config = dict(
    bias='none',
    parallel_block=True,
    init_std_o=0.00414,
    init_out_by_depth=True,
    warmup_steps=375,
    schedule='wsd',
    decay_shape='sqrt',
    doc_mask=False,
)
MLP neurons of a small language model. Each row is named by its layer, matrix (up: input weights) and neuron, and shows model dimensions 96-287. Each number is 500 + 40 x the weight over its row's rms, rounded and kept within 0 to 999. Numbers have three digits each.
After each neuron's rows, "fires on" lists the tokens most often at its 100 highest values on Wikipedia text that the model never trained on.

L11.up1544:436521475517503552476506538476488501590551541512493529559540492524528485507456500520476586480454407524526586480461531389454461499447501487472473486533449499522462485474477478468565487522504482513451549463463551482561553483456418485541445543509493504481497485446507448504593519452483469494515539587508546519448531507459460430498472545490576502521420495463521433471457553503523472421515518488458468516455452548517451546501438490469476527483434510494513525515506517436474559475544425505475496471454503542596512602475463517464487429459530458493536503543531570540509584561509496508
fires on: "n", "an "

L4.up253:501531525521482509502478538421516497521443494525493502517545523511500513546412488486560518568504509528484511452486486543538497556470517540538489513483583517487453535542563487473452514508502523478463509515549555481506504544552452492426448476442470502498530476551472485489486544520465476535587563494510462481593440472499436508474486559508464445511500459449479450548453471482495384571521504562399457514453528507488486485530560433485564500459607542509474580424547415545500431469467550491478505494494496519526499424477491543535489404414466489521513481494486502552479479500510542503
fires on: "as ", "born ", "(", "2 "

L8.up452:500510469540506437488459480560469476490484510485515435507537563507557547543489571488521511478482461531462462424472562472558496521471472472528452549543547488491498514527478501545446508566560560444580531547553464509452475552563539531567450533527520507541495475550530411568540444532433500495549498499419565501569470520572465466485461536487474454508478439484514491555504436524459505535562488422411586497479534557461512568422561495460529492492518526556477513456571532456512434540511475490464456479479446512508487459580465471506559442428562490554530474450512424429494487516469494540
fires on: "was ", "served ", "is ", "kn", "and "

L4.up1247:554489500512452531499529441562483472597434489540436520452564498475530474537533554450493535533463507506466520538567409498480519601488443523490506565497541530452429539514513539504462431468541447560400460563478472477558500485548512432457539462478498486538469522517495445551537449535500513493536491506459620424483452496566444514464498458470502465525525505509499474472561512516539479516483472512481530502544490470507472463476516451486509486466510481500520473450481556482459505569487460518432485444495487489480470546549539385520462530442438404490497544517524457518497448545419562516
fires on: "l", "an", "(", "19 ", "is "

L8.up979:456554461518548549482500530572555492524505534538533528456577457510456535538488524514500491501453452486478458500523497499425565517457551495457467453504475547413521407393544504512508533493456404430499523469497493453442515489505542502528497585432434592449500454455471523473479461447553472531453566476531436528545494513487428503558535454534508468560373534443441528458522466518512532431571523475479493539502460546477518543509491512455479443516460498490514458433446486552457529530447563501440505575458427531538445520460437552495520421448505495501501441512454535492479539477490488450
fires on: "2 ", "rem", "i", "idd", "Gre", "ower "

L4.up1083:516536481501552526475483469441496506513488527435533570516418481537567586536468453504497485544474520531546563456521447530512501487488566557574526494489544461425504498472496476534433503552461484562453455517571558505512512377565435434462436538490486492444475472531529489494503440530559524541514479544501491446483495462492466531498459469476487467495505465495478511494526371540490451468512441518485458503443623563488520484463531476476505552491499518502481550504579481521545530472523555494469482443505522403480498455559531467462511483435573506515482509571518456557618523521425443444
fires on: "===", "|", "====", "Fil", "o "

L8.up1554:505559527567516533496410511480497517475506500475530467559492533536567512470439422460456514462541522497459479536512459528524456502589495535535557472483503459443477535503511486535487514471498546412520511537467546503463432502552496478531500527494502505458443404497449555461524506540514474503462498575547542524520491400522514547501509459464548521504538480515480514477468462492506458427540511479511521489541479491505448481510560483499469515515587536497510476491530471549504435537512442517371455506493562494498429473527501498555477476477532466524542477513466532532546480479506474418
fires on: "At", "Pr", "at", "om", "col", "isc"

L4.up1184:538525470451458544495465545486504541492525497467513529539530469473586489552454406459465501465505410500511526476550533557465477467520433452534502583470455491496537523513482515412471451500451465474495515443508407519528529441475497507541454465478474520503496472469480493522503477492535525510501445510552482473512496487496516436515506458457535487450560502412451448544503479442507486530552435491489462458442486549478464572502504508587474459466599502449432538565499465533479432469520518547539365565568464491501477467472535526500488565439523547550534474542465543460486552513448471455
fires on: "s", "of ", "S", ": "

L8.up1278:538467444461538435480467550489563564507544504511477435524559464440459523454477495513474526413465496587518506507510477455530521545469502456457577535461558529552493490506507478500511477520496478571430380539462570444514529509525444521439491564484545452526516479537475502540539522457463430471478480537521424513568438500502502517506517519512510453531456435525517436449458464581482520471514461511483516435509490518497460511471511489540459491459474472515485497433539440496538509465407497478495474460541508491501450453512482437453559492575447462520449482479526442454521516468459464481
fires on: "and ", "ed ", "ced ", "& "

L4.up340:477541484482509483459484465441482489450538585496512431473497461496529522476522526440534503482559510565430469460490574508477511479441510432474534514423562504489470446471530514462469549501489563485438485459529547557479499454531490593489540490485529483502489505550471638549521511488514513497457451471583500472439521535475483454505487464536506550512462447467536476529515527520449514473447476575446474490472468514449517562503530542546505434495535490526579454431486586522476502489479470438482496523542535418427448489476504470536597509548531571507460497502496485534519530474522511526
fires on: "es", "-", "n", "ati", "k", "y"

L4.up150:559443497473495468505483535472462471447521547508565435478529489487606552527514468417436510496532462511470513524522400496446525545441564522483442496568542461441515476483429488465484484516565501488458540510499445515491556497534473533515508485447534499518512457495468442532460464486489488502451446465461523519507422420457499467461493498469539431586538478540447555479481484440520505460462455532501481518463499451554482496483511431452514532516559512570509546501609480493514422558527601580512485467503531486537480463501505527546571460498575508517480497594490426529492561529463478495
fires on: "ong ", "b", "of ", "at ", "old", "we"

L4.up368:561522490502486515513451495458519433527457478478516496465538498506499579480536532481570488532504470460406519479543503546482500503530479544524484544444491480450492502515430470442487494498509472576511491434410494485476503482509476517501498445441516511509537480454463544493507518517517518490482517479456464455494531508531487435489411458484466517495503458502457607575532546514523479540461563547532449545510493508500472501473533502491464570466557459510464517523433546446500434480497477515421496467545438530504471508529505482458492504522499435497456462534577448501490475500489547464
fires on: "l", "us", "att", "is ", "k "

L4.up106:555483466563462473473501568449392446597469559448503470562505529429499558501453547479564529447519475524492445471501437591555494498444543458519493501499519542511495492493460428555589489539459531440471471442487495574534439604459508568416505460512532437441470525502536549537505459521509559465502474458534557441457541407539498452561483455507537522533566520478519461519478465540472467414487529568518503452448496435512418489438472496515511449523498495477525548460487508533507515472461601538559536512542517439526471464497507512491456480492521562508470544489515472485512497475508509473
fires on: "y", "-", "e ", "following ", "p"

L11.up1014:442542440466504474525468571543576597492523465510471536549561551460604566512507562478476519480514481469485470520492519543590501505504582538561480510508478476476516499484489502523565546460447496530537571488603487457492387576544527484512515443447517429522499524463501385450498562477491483462464482482451462506516427438525457501423408550550496519453426453430469479527525499520524505496499520468474532513504551541498465595517512469493549511521482571451493544466436519473496497506493489549520466452471519492476456517473550542515544413439552456521517518507519490470523571533474521514
fires on: "m", "Br", "or ", "man ", "ep", "aw"

L4.up284:478577479472499563453434471480496580485498500426533483544546510486488468544487508488538510420565498536490529517450483563492473438586531411429505439457504496469571577558470491534591561555526549422485499497504549495426470478479435489478554447522436511493436533527466504527494515478421500509484425476510400528449508493556494420525487461517494486548558487523544517419472542456538520472513523495541492514486525468508481508529569475472493435470574538490498471517535489505431507517513547478488473464478524470557506561488484502525543490428485481570468457577514522553473530548398523497
fires on: "am", "on", "tr", "e "

L4.up1767:535452497413457522514457514496500484446518572477560470483549469497558483494483491466472506437573485499464509463498483536517401506497555428523571532420547536423499474504531481446503557553439530465456492493578560481479467493544468496477522464425568506545384538552551535471510440502457500512471457473503503472512518424448458505532557441450562502401444445424469505465503544511572536471444523481478475471448512486489442561495534546560476448505564494484495534494535560443519466496462541491579523468521517529491507489472520533523432475435539462522535451542530544489505516480471585502
fires on: "le", "es", "ome", "n", "x", "ing "

L4.up1781:489502466469473499508520525529522488572501545489476467482528520467538557572499457488453503460524501565472476491483413484467544491485478517497422507517422505447558496529519499502542504479495548458479496542438537472457489555518463539502505471556450497398478503521510561578522482472460457464496561496463451465461471482486603484549449523448523450572391529530555480413476546463468504413545507506457547512510453507494505508531550501507541446443485476543572552525511477550486534584459572462559452517466515488521444544459503462470565512482499491498464505526573474483506514442451504474
fires on: "the ", "The ", "am", "e ", "all ", "e"

L11.up372:456504514528557532488511549576518526540560455514506566471539575532516513514521478491538527527527462525516522501449432491493510509525514527500489518511513503560505504487451464484520481493481542544503512508504567550481513509541428549482452532501582535411514561385511442493495602493484523485516556453527508531500471465454418501496398573479493479516503458467407429529519562436509504542456491449491517441514523562583480527519433488543490524535459561483494483564491497471532540532495441524512525518498541522550432489522537511533468460501426412450547461509485461518522531481529575558
fires on: "n", "an ", ":", "9", "6"

L4.up1136:489511529534469531519533449483437493476450541534512464494510437525443475531523497480504468471555457524497495462525550477490495567542482499475483514514593457476471450505575478491497526550572486475441497555448479529493441520544492516497584507466505544465500491472498498515433505545563473509498510522484455573543429473416427516485505475469540549479551426434554597538535475497561404536536443479493437436517447463450469500491484528439388492491479532515437527451478519460432503441532545500482477435563569537437509524415493501544449467453563537470461481524533528544538564485435483561
fires on: "for ", "mon", "min", "bur", "stitu", "ati"

L4.up954:553508473426496469548485544476509511525552443493568526408490502533546489546471497464533481547460492521431432500485419471446459544475553483499438534491491587454582489494492425492537449557510500504454495459484584530495435476496464499478512586531514446508405533541525466504426550510487470498495524521452473485523544417460526490509498459516447472450467506478457537440440477579467515479504504413464496480506491521524533471443451484446532484467600517517481529565488531520567472473478480515599552505540514458495470494455573520457536464463489446516468435521498480485510529521522488531
fires on: "W", "St", "L", "at ", "Th", "st"

L8.up533:522482511513524463457443534546476471597420473484532488507510511431494453501509457539500564522477565517494528489489508453529494573458528503497516467501414550474397469579491463589494494483546529508506420529508499471474475517551507535510516489494504456518404490492476437450460429478464587491452575518426501507525569523445590528473474458579453583491478445485500445494513501510510503479528412467468526511579532507511493471458530463517468467490549491498480422566580468556509537510466437588534479478513542543476557509473535539481527472456509432520502453491545481527539506456547464459
fires on: "y", "P", "St", "Y", "W"

L4.up558:540538494461396567583478499523551519483453514544520502492542527544547524496513492437543536488473422471455473516469474499528481510402498538555506490476593514529560497528498495419483490530537560527550465537430486458536515502603519570524432389498549517526490511524497562593542434498429599528500544522480484458428503487569458500503478543518517445568472485471492514504416500485581472403516531573467502510558415466537536503449504495475490468499540506512522512454471482477466542525471421540548502480517543446467488490592521473501464415451481432483464498457560545495482531549497452449
fires on: "a ", ": ", "Ital", "born ", "ian "

L4.up1086:518512436501468440540428584502478468560463449458460523528585545491555513526495485435472443447543520503508440589458456482532438521531547471409477546465527509450451492452469493494495546540528550522489527451424482485565499503585454441462440533422551457504469527461497527598460490485483458567499533482434532518570468441525495450501516456512557520475419417486472543502509490486493513485521459448479504504460528509449547570392564548508583472473521513492511554504545559527494523500457521572456513460517481536412495528466506537547492516564450452439486465512495543515478543427495467517
fires on: "es", "es ", "ing ", "e", "le"

L11.up1273:561516439517495443470480502494451517500549548447427584496510467506525490520471526447485484461509462483482558464518487491537427559468420523539481487506494517431497517516476486436483506551519417457455466450563489506465455481552449500481490501501521506466549532486477426544433599516486519503476476600592477478496434554444499464458487471537484481461534451501470490528460520541522456567470441467440518517435448570468506545455483506483469436465563589507491434523447492445543511554481469494511514491481508489533446487465474486514521475463503480508500546490584539550519520572485526588
fires on: "en", "J", "Ne", "m", "er"

L4.up1270:498490438448552557471466528454515484496526491429485486446471418546475438480548529503491561504551524444511476440522512488504468512385486539531566454531515521463434568528492423472496527458504537581427442483497553564545540423533480494527462491498553449628412506573506527518485504481465508497556461468505458429571459513435498484501529493583423557477522426516447524543527442482487488499553453504448490438448556510491466522542522525525503426498504514483488473524587482526487561495440470475519481475520535461491443501482472538435539554560494535528524504481444456504506574542505534486
fires on: "and ", "as", "-", "& ", "|", "y"

L4.up1317:533518485516418495542451557564510568488482503409505540552551482487527457536470458463544512517525457590525501544461536443497491525451484519503475517488525564471589460484523479458548499514497542496551511514583469555502502481454486460461447486552539444502512492419471562547524490511452548548595411488439521462540521497491437464514483479514515527444500489465483436462580489542533498412467566530459582535539455514476510562449524571451546559508542436493506489517493529498438502529482480473479485501501435519508510525525520375582571491502563561514475515471517526491477460466489525452
fires on: "is ", "t", "be ", "was ", "it", "ther "

L11.up387:524539460484501514481467507515509524477542523467564533508511534432502546507523565498427512445477441545418489514515475537464521487462607479485499534529448537502518533452506435486523541454538429495467498470541466494499475486524506476508476553529456515544558508558493512494577519477480488531465448527465564586512536500454485447485537478480504511508492534422532481490438519562498460539526541525496504445597511463523488498485406475549464475539543461512528527504528463473471428555515491500557527485562554418565484458462505471491453520530512485529531509481501515453522554573540489445
fires on: "|---|---", "ar", " ", "Ar"

L4.up1110:512469588552557522528521455562448551481518555437549440533447603446459523482515464499497533437506485591527531531557476527472462501450411468515610530530471480450510502543506475497519470519492479454437482469498509508575466510577458439529547502509537459471488459528500464471528490493559555498426476531485475535494498471504444440441447428583426531516484495464488555421537492469506469503495356539518439502537456515509499507523548446492444465469479531507433516548580549561521429534514443493595544473564477553458473515508514496494491445490556537563480479531512524541559527537468506503
fires on: "el", "for ", "Al", ": ", "along ", "mon"